Weights of a small transformer language model: 3 heads of 128, 10996 steps.
MLP neurons of a small language model. Each row is named by its layer, matrix (gate and up: input weights) and neuron, and shows model dimensions 16-111. Each number is 128 + 32 x the weight over its row's rms, rounded and kept within 0 to 255. Numbers have three digits each. A neuron's up and down rows have the sign that makes its largest values positive.
A block is one neuron, or neurons of one layer that tend to fire together. Before each block is what it responds to, as a language model described it from the Wikipedia text at the highest values.

Description: Standalone letter a/A
L20.gate457:066146113102154122092071079141170150140120065176148173123110147119159136115151097139156130070075080132137144168117104098098046121101154125075109166178087076050165135156165202137148168097158183119148162099156122146125161105116106084095135055158123128083137139189146150140121051154130126148
L20.up457:074159101115134127132107089095163124089157128134169135179118057136136089106132131096140112112123091136187143145079117152138044123095094119062095186100111085139098155144151137131131121103102187126117117120201133108092156109070167107112134098174106191128121154173134094176111083136086138160

Description: Payload-introducing tokens
L14.gate15:104158184165139161088093117155166104133137131110136130159130123120111167205086153039118189103116139077148142078128097162193101155094051181118175163138201167130255162097132150159101139142112136108131109137089151121117145138173154140135134142143163120117137169106037115124150184175146195174
L14.up15:163099191100082099133173098170122098114160108063193160159093201108111145108102152165077140145129119096194168141101160131141097127158123155077106089085205147180203227176122164183108143116172094195132114114104157142128137117102180105129128081078122135152137135133086173135102125109197165096
L14.gate297:038109124155092142097148141211158106202143123109163108070192179089119163063143081123106150106188126166138059080153115144106159183126087136074094143114121123116088120105061145061103149120089163144138135145135146154132127155150186111146162103106108106151163104111145153101175122140079118093
L14.up297:131114181141131073104137092114112077120153120115134171151089163117079237157083125093099150177089147106173100146140056096083160145106097157117079179097147086127092136134162088182168148170112151131127138109122093111117150176149130130135170152118130153125113123109115089167130114118096088127
L14.gate308:156116132132093140117165114158136098104142099103159127119122106140107109064159157132150136122081161076155118164112125159128091068121082121083110153143122166120153126114156097182166173138104140147138245155110107097109113090163162151168108104075148139115162174147102177135161102106149074110
L14.up308:115067073140089117135117135141158122135061165114097169201132133130120107079074220134106115120213138094143124120163155162146109101075050158101054137147114168126127150088077166144088138085107124127186165098140154125096107128106145129090086142127126076053068110197154138107145106078109074129
L14.gate345:122151156108081124146156123077101095098118136150158091161129174154146088115140129089123167166133141089096107180114125088129163137131106091073133210152148171126142068107137113094118130205104144158154214104165056091139179117141103126179181173054174090111083131115079101121117146115145143159
L14.up345:122106131117074096110094118127140157149150112125073136147171160077159161127108102159124081120144165091191169095148197165142141136104087142163198111147094108130193168058111102144091135152153139050137134129090151083122116103113200132184074086160175156076149096099115153118154127138116152151
L14.gate347:089172154100181116115112068144164105085150081101125161175169034151078072179102078088136151147138164080185117153147096162148124129161100094185098141187110123156123082153084169172074159149142108164099155132090132056142121135178124133193144147157132132090073180150136175095138112119153077108
L14.up347:102149178085117130140136123077115159098140171115169153164141148096126119096128148094119175138106065112235111161145092166108139058153090165132144113109126150153196062160157112112115144123109109157140194139137058118125122093166074120066132135112092140107082128116124168133132103149102100111
L14.gate454:152072199125114116140108136153157160112133135093117079098118169120124110168092146121036134104093133166150117115098114155067108091183126178109161192099151152141171150123153204154098143132129104103197124110148167139162144160109134086111150180134117133112108176150124081138086156119135084047
L14.up454:136136118126097136125069162148101098143100109075041136126155170099140108115114121082139164090108125116156187160102134110162085089122167163139110154158110118136129180110144105151071142143126123153097097106195161118095168126118170097134134166115154189164149070144123146142139155228150143097
L14.gate508:106152132091109160159148152096068140170072113105134134167138120115155099131133095114082146148117073110086107090097135151183155132103087135180130130084156130177146054112092167114157175162137132179137165118171097130143134110068148141157120136139202174117071101142109093120136083135063083160
L14.up508:107097162132094151166148098106119047122109081146149128085150140138108158148142092192138098158158200078165098083090144172131131095088122125137153146110125102137127108100108125144119111167196121135127160136169132162189120107115140063115151077156092112090135095084092153088143173138139118145
L14.gate592:176134149119083137120076034072167120125157120158149133134119117193168098145176173139122103137174099117079135103119138133134114082153084103035113144162108140168138125117068089138125147121100170145139128082111164099141147192149206163202120174100183093114138165114094139120210129081071105138
L14.up592:105066129142163169168080154095141096146102121164122138184152105140130154118150177179102142136120144136089099195154120063096104119164113103141143127163096136135094136103151135153158119126106120154132161061131083098163109135128156119150122129127119084064117140098148107143176115172088066117

Description: Name or title just ahead
L22.gate4:081187085142099029125114114091146110143153163124133082159114048132156128099119107117158140162135093126158150198126052184092086151085118149072140144172057125167178128110097150098104129155192152114107139147172194114132082151127148139131147100080153126087108098176133146067155078104132088114
L22.up4:133182123135107128164124126164140152130147137155084126091149090019126176094129088193101065093127088106128165136112128120148158134122126103138127070091108180104141122117112078125089084181094098152120131104145096165118071158134152098106110113073109117078123105182113132047087163106128099085
L22.gate59:129117208118078089098053141041098089067160096105102118094139151132111138118133133188083133100154145154120121191170091208103094084095113124100150099103126092172128098145114138090153138115098117101168105123123160154130099112146151118110154116120145081119152105095122118143139128138123158148
L22.up59:075137118133085158133074121057114142096087068095148112128124138058148152145111192150069116110128110117065098186136165104160133068182148109124150106081136080194135103141126123102140084134118155130159134121092144084125155142120120139088110157131155108120159169067110138099146153146137151191
L22.gate281:130151137150119184132106150130151073150214109101132121126149123123147115096118153116141076139127116109100110123125053150152123168166089186102129142119160134142167093157084110154116096094226048103129109086160123124135066224102100139150097117157095134085128135177138186115132065173157137100
L22.up281:075112108095146082080192154162186082126158120118080102126101135089130084145086086103144108142210091203171103081145074148131165137119152136120153108083101151110131145165113153118137122130140155082131146177111170174175105134106152190130102126147154125148159138162159196107108059121103088151
L22.gate299:088054126113093139101094137089171120066075149084136094153171139119116166100120123127098169100133136135055125193182195180145120077113078141112166044101130124145151191132119137115116085129126134169203160125081143108174162193146114147102074139140118137059095087136117117115107172112167166188
L22.up299:094073133117092123103108137079123106050139165113221143150111121096062135056107129114067085150121104086098099140119157158091063080110142100166150106085136114163169186150155131107055098105136103087094140157173121147190106146156156175113132146160110089147107070175122127084116105149120134131
L22.gate353:153103142180123177109087090114121172091104122137181145099184097119156201154075125146078049123163108162146116110160097205218149142121151081172140145152143152090138133102132099169150124108147153165128126130113144061145216134147110115098156137121158121110151190184070144099160136158175093134
L22.up353:128114119085101132105121126144120162113100093110170184150177168105137129124098140132121140161098200172175088127143087139130176108154062094135100093093130117181175116141147115125068134094119117097129060089127130133180113155146188119204134121127117135124153129085151148129166067128184066116
L22.gate458:150141143122111078096167116153154161148068128071159126132160119134109161120099101136098137088117106185156115112076123140180142167098096115159149138166087138122125117186113139074077156161194150157133135139107164121120116121183164105150159128135137122094099149154083082064118124180112091155
L22.up458:151133059137160184093092098084075090125112114140141141085109146119180140149146155064144164174124123131134100215154135163129132126096132150135110078149107103152126117141090113130128151063141197172077123118166129085146122218128152115109102105121107095113075139138105136076153148134133147113
L22.gate466:162091113140113144098064109113090130115115126132112142151112096116165137114159108082120139131136162079088098126155088194115151085083112109138125122152108127102171081142137112147080096145105153144156162134119179124193137111150101128146099114135106079126167170139157089137071142116070061209
L22.up466:141122122136126104099110094117159104161132139190126140042126113141140124135108144106143180133088117217106119091107085113158096209187122087135145113100072157104166109126125148124089125087126134084170099190133172116097093143170166143119152116181170109159156159070175109158106151129074142149
L22.gate749:141137146146113136140121162137147117114093091079111142149122133111169115112152109103120101194170104130086145116083093191166142157092107158166110112105085183154143141160154136127113153135091175147160155107097153128107094141145138173148098138123179108134141118188127093082143099119166135149
L22.up749:148118166108120135100148136156162122138133079094136129141122072155107130122124122123150142126134147154089094139132098164152113140136159143109130117103096216155178121124102137122112156132122157124107100114169146139139106132144149186146173138169112071152126177131131143093155105139153091189

Description: Noun-phrase openers, comparatives
L14.gate84:097157107127125160116131092132101144110147056110070160124108130091118171099138076174175102094161132082115152145089112163083138163107252124041105128109192093165085141150128151206156085108150163114115100189117143139158142080161094122110092138157140098138080157117146150158174149181179138162
L14.up84:094125107141114121100166099172116152115100137120154101071152129165110076097200142027094068152147103153212157144068136135122071188147106111117139105125077124125117145137118086118111156080118099187123137148122102150124146151062150153142052114135053142167092075148107163135118136159122079190
L14.gate327:112145143081137197148146131156109162102104178124130137137180094060175121135096129097069116174178112087207159176093102101035122142091085159102137115062150108076096128109090111134123120155182128134148077172109175155128131160146100099137116107131067093133159129133137165170172129169146162196
L14.up327:109187061148157170087133176079159107108093120172167147096098097086104135101167136135103123108101158120147154171139188117115117128131151148158125119122153121116095185096118150179179078142150181107160088096139144118171159100098089123099125115124117148078147169078083129165152140160134180174
L14.gate418:117160124099132177120152133117093101065116133120163118094175126085097161084136111135163099143176097089146155121129085058089103103082144123152194089140113125165113146170178137081108126087165129076112096141134163118140115103127133146153109176148175138160058149170139115162134120138132119064
L14.up418:087171027121126135107124106207116124095072121207178117092110140191133154105058134185142123101151135160136091165071136151146095098069156093173159102138152149086027185127117137110127099136183118144132118161102117077132122132123076074115142152150080111157121164163102176166079171111135116090
L14.gate539:053132131115136106163174125103141119114140122144122088150078092107090142076117133106103139136112167125146100164160108068130178089093110098188118059119101145182093180086135141104112124110156073114118101112159189090172140109122167159171158133117144141149122181089091116160102113140202125161
L14.up539:110166163111117112094149156102117225088126110120134090105130112142130134149177135120093162151173130149086161165160113106091172117112135125146109137107171152075171127013190148117115138114198054175072099058094146175074140204128189101136146116143154086181098151141125120060092174131129136156
L14.gate541:143118170090163158084137114147133118126120127083165106127101145092156183078159118198110135105096104074138121160159134122142185136070173120133092177157119126087083162123049136080113146090129086156119123147076105136133109113087124145124095112126083155169115111117111144131172104135103091155
L14.up541:129131095108115087049126154081078129119138159090204145129150086073128124075146074139129090161097059081061088168162143148143164110160087094140057152115117111171059122152138185124150123115105134149166114117145157141085117105132145069127141121142153134105131093088140172139179177089100140133
L14.gate628:108099192085139160131089122155142140139131123088082127119135104085083168149152082164109074152103137138124068114163101136113101148121154091104068129128117091130162093145112158124114132072080133130148090099108167150137143072099123084157148086145169117145133143118059153128150093077090118123
L14.up628:165154128139092136121116183115164127144169121087041123165100108143165178086147109135155091128092059180152116127184148080100104079110106137073108110124162109139073151132116105157122132140167170204141136140141125115152139108131090085119174108136096144151128123175158105148177124103134105146
L14.gate700:149141173146097152118144100131127122129103137128126109063144162182092146119159075148109153126184136154091117109162149110159086133156155105109120097079124181127164106130057151154129181064206210136224127134080120158168094130105131110064118132117120167112132129120150144151136124130121146150
L14.up700:125096151168126134104157137184145146119140132137101120080112118115131156122165155129121192180129123174146096122098141128113048151092125154109141164138123106127122164159177156084174074118136109130154078174150118117096132122085114092145104121160119149132172124134134095157133140161132102073
L14.gate735:143082119180102149146117100168142129096145101154137138161191144152136096140124144128129125198108163119102114154152133127122105060043118075132123049127178143149151165181128079067112158143143143158127173117096095118155155125091112091116102116131150156103112106131085146124150086062068084193
L14.up735:154162092104131136171160054179122094098136165122109139130163168159159181103088169150133122156094177183170109106096116114110184074104237112132117120093159074105136160139135100085153127200222166145155063126153173107138115126093034149133159145196123124124165114144087036209119148141133145162

Description: Indefinite article "a"
L22.gate48:099120138074096130167082010111060091152086125157114113121101116112107110118116110154116126097136149119092093184042189080144127153080121131114147199145131135117128115073110081102100145133130133134123098127171108069138136176113151066117143160079097174186130064120175078074153112157102129134
L22.up48:051095141133176184090154139103101137141129128146106139100138179106155148104129127149082163096182125133128112128135150111086142121131071120075140153112080120190146102119130154140128130157181189204143083128163108110130105158082201099068182181112128144127122056137165093148129136129121109084
L22.gate123:088103093061106129094168062099131135155150099166135105125140109116128193095092028132126059160143142131084181090171086062094119102106192160086101101098099166108137136184061093137110078151088173096155119163156113120144146094152125156093122147137146108150096111099191134106179075118150125157
L22.up123:115142097109145124139198089128164077141100156157094141127133140114145140125129120164160121132114155151118094135102110148125074117177129112153052142122163134137092118158091118100120141120105105097101139123141100099165164195122053118142081167169120183108074110082132084086133066098137159134
L22.gate259:061110212090125094125054131120161113081163136187131195173104105143090119115091148111170120108136117223129134116158102126132087108140145165094106093130095121167144153138108137125097120098150104127138141120072094118193129078066135054141122066175180126148101118156082118163122121175205156110
L22.up259:075140076122153171107177109131156064137182138123103144145096125143088139094172073145111065146182152079120201115109119131081146151077184191169107138094096069070104122138143131085144104168124116135087122077152085168091175129088122092090185129180121115146124186120118126115099082153094138169
L22.gate358:101116100171108106088138088116160133141145041137157077134137150137141084127132075139166149133095129184160113142109115131110102179170115141105149126102131109119155122114088151123107158062137105112146112118177145104061128115106087116072131145106148106200147090137081152087115148145159155173
L22.up358:073110139166089110109129164139172141136129133137192130147139150139163072116097123138076106152147138043099097099071092177115106165127017171094113084128132129110133133145135109146137163107112079134161155162117128160162157109121125121104153077129123117114145175172115102120089117156145113114
L22.gate381:111108116059157113079168119079109162157158158095107105136144107071081169185154185151147163139115090130114134193102096132150076107148087084141128119075140114135136155143162168130089155166131074106158153112119187176123105137124129156182120080146151093133150146148131156094121089107090122122
L22.up381:146113086091170190103105116104133100133143103097105097106187165123167156131139143110152145136138143118141126143094101124067107096136149121146080121117145142161138168170181157116182106170098113141109106154117116161108181122092098133137201106158121157154171109119121144112111090092091187181
L22.gate623:088084147068166191073147097086169113176119110191120145115119135082078172144123152135175111122160151125120087126101117160083173132140083110139121152088111197122135143129120163124117129104104098117102185153134181089123104136119104100075179150163159095090147158126139125081152102119202092158
L22.up623:106083106123066130121171150099158111152147120176143106159149066140102108138107173154173008186125135110068101163127094113102134125072088108180129084122161108153119092160134093127138148147096100120134173129118154107097124144121149108121162096144133118142102171167096116084091093144136131100
L22.gate732:098093131154112155161106120122079165114143083092178121138150099132140150145170153170095109122125081131098132108144145110143185097088181099133126120184143160142052127235148112144099144135144165198148156123157098122091079075116126139109126149148087159158134178195111130166088098098097131175
L22.up732:072137143119162149103093089149093155097186120078179076094185123180115186112151145154117113049105139084137149119125129129079163184114124129111200147186160191127066201140114141128092076200128170152135109152207126066092069124141134095184104124133090144125154184191151158158106173159149116162
L22.gate748:154117105125108147159104125174151152105167075113147108159111083148160132185154162144103155199084135119110157123133133151092120048156155103095103138101040159150127154175125159085165170133106153157127129093148139089117160086065147108095112087152130159165126083123090124222116170148141137143
L22.up748:102146096095161124150153157148109174078100098139108106132150082106154076129135166123026139129138094154132132134172129062157139158119087147076109116077143127125149103150145104161155149107171109144164127130110188099167119136086120131125141137177171094157114147131105082175099143153071145179

Description: Tokens inside titles
L20.gate584:099133161160102113179101130165120161134121083151113202064134115092103169188150068123160160152150193146129155099092128143151076147167106126089200125182136122081148206094107132178087115145177046137175142146141156119059128180083121120149086154145114092088141138137066119107174069090181108153
L20.up584:074065151130073129109170093149139119066114092076161163085102079097111126118168113115105143122167095122099153139122156148110109156197150176131082142073144124126129125123152124148098235137126067143173138136202140154141162153081106153115074166168139120100149123093069080114144119198141107151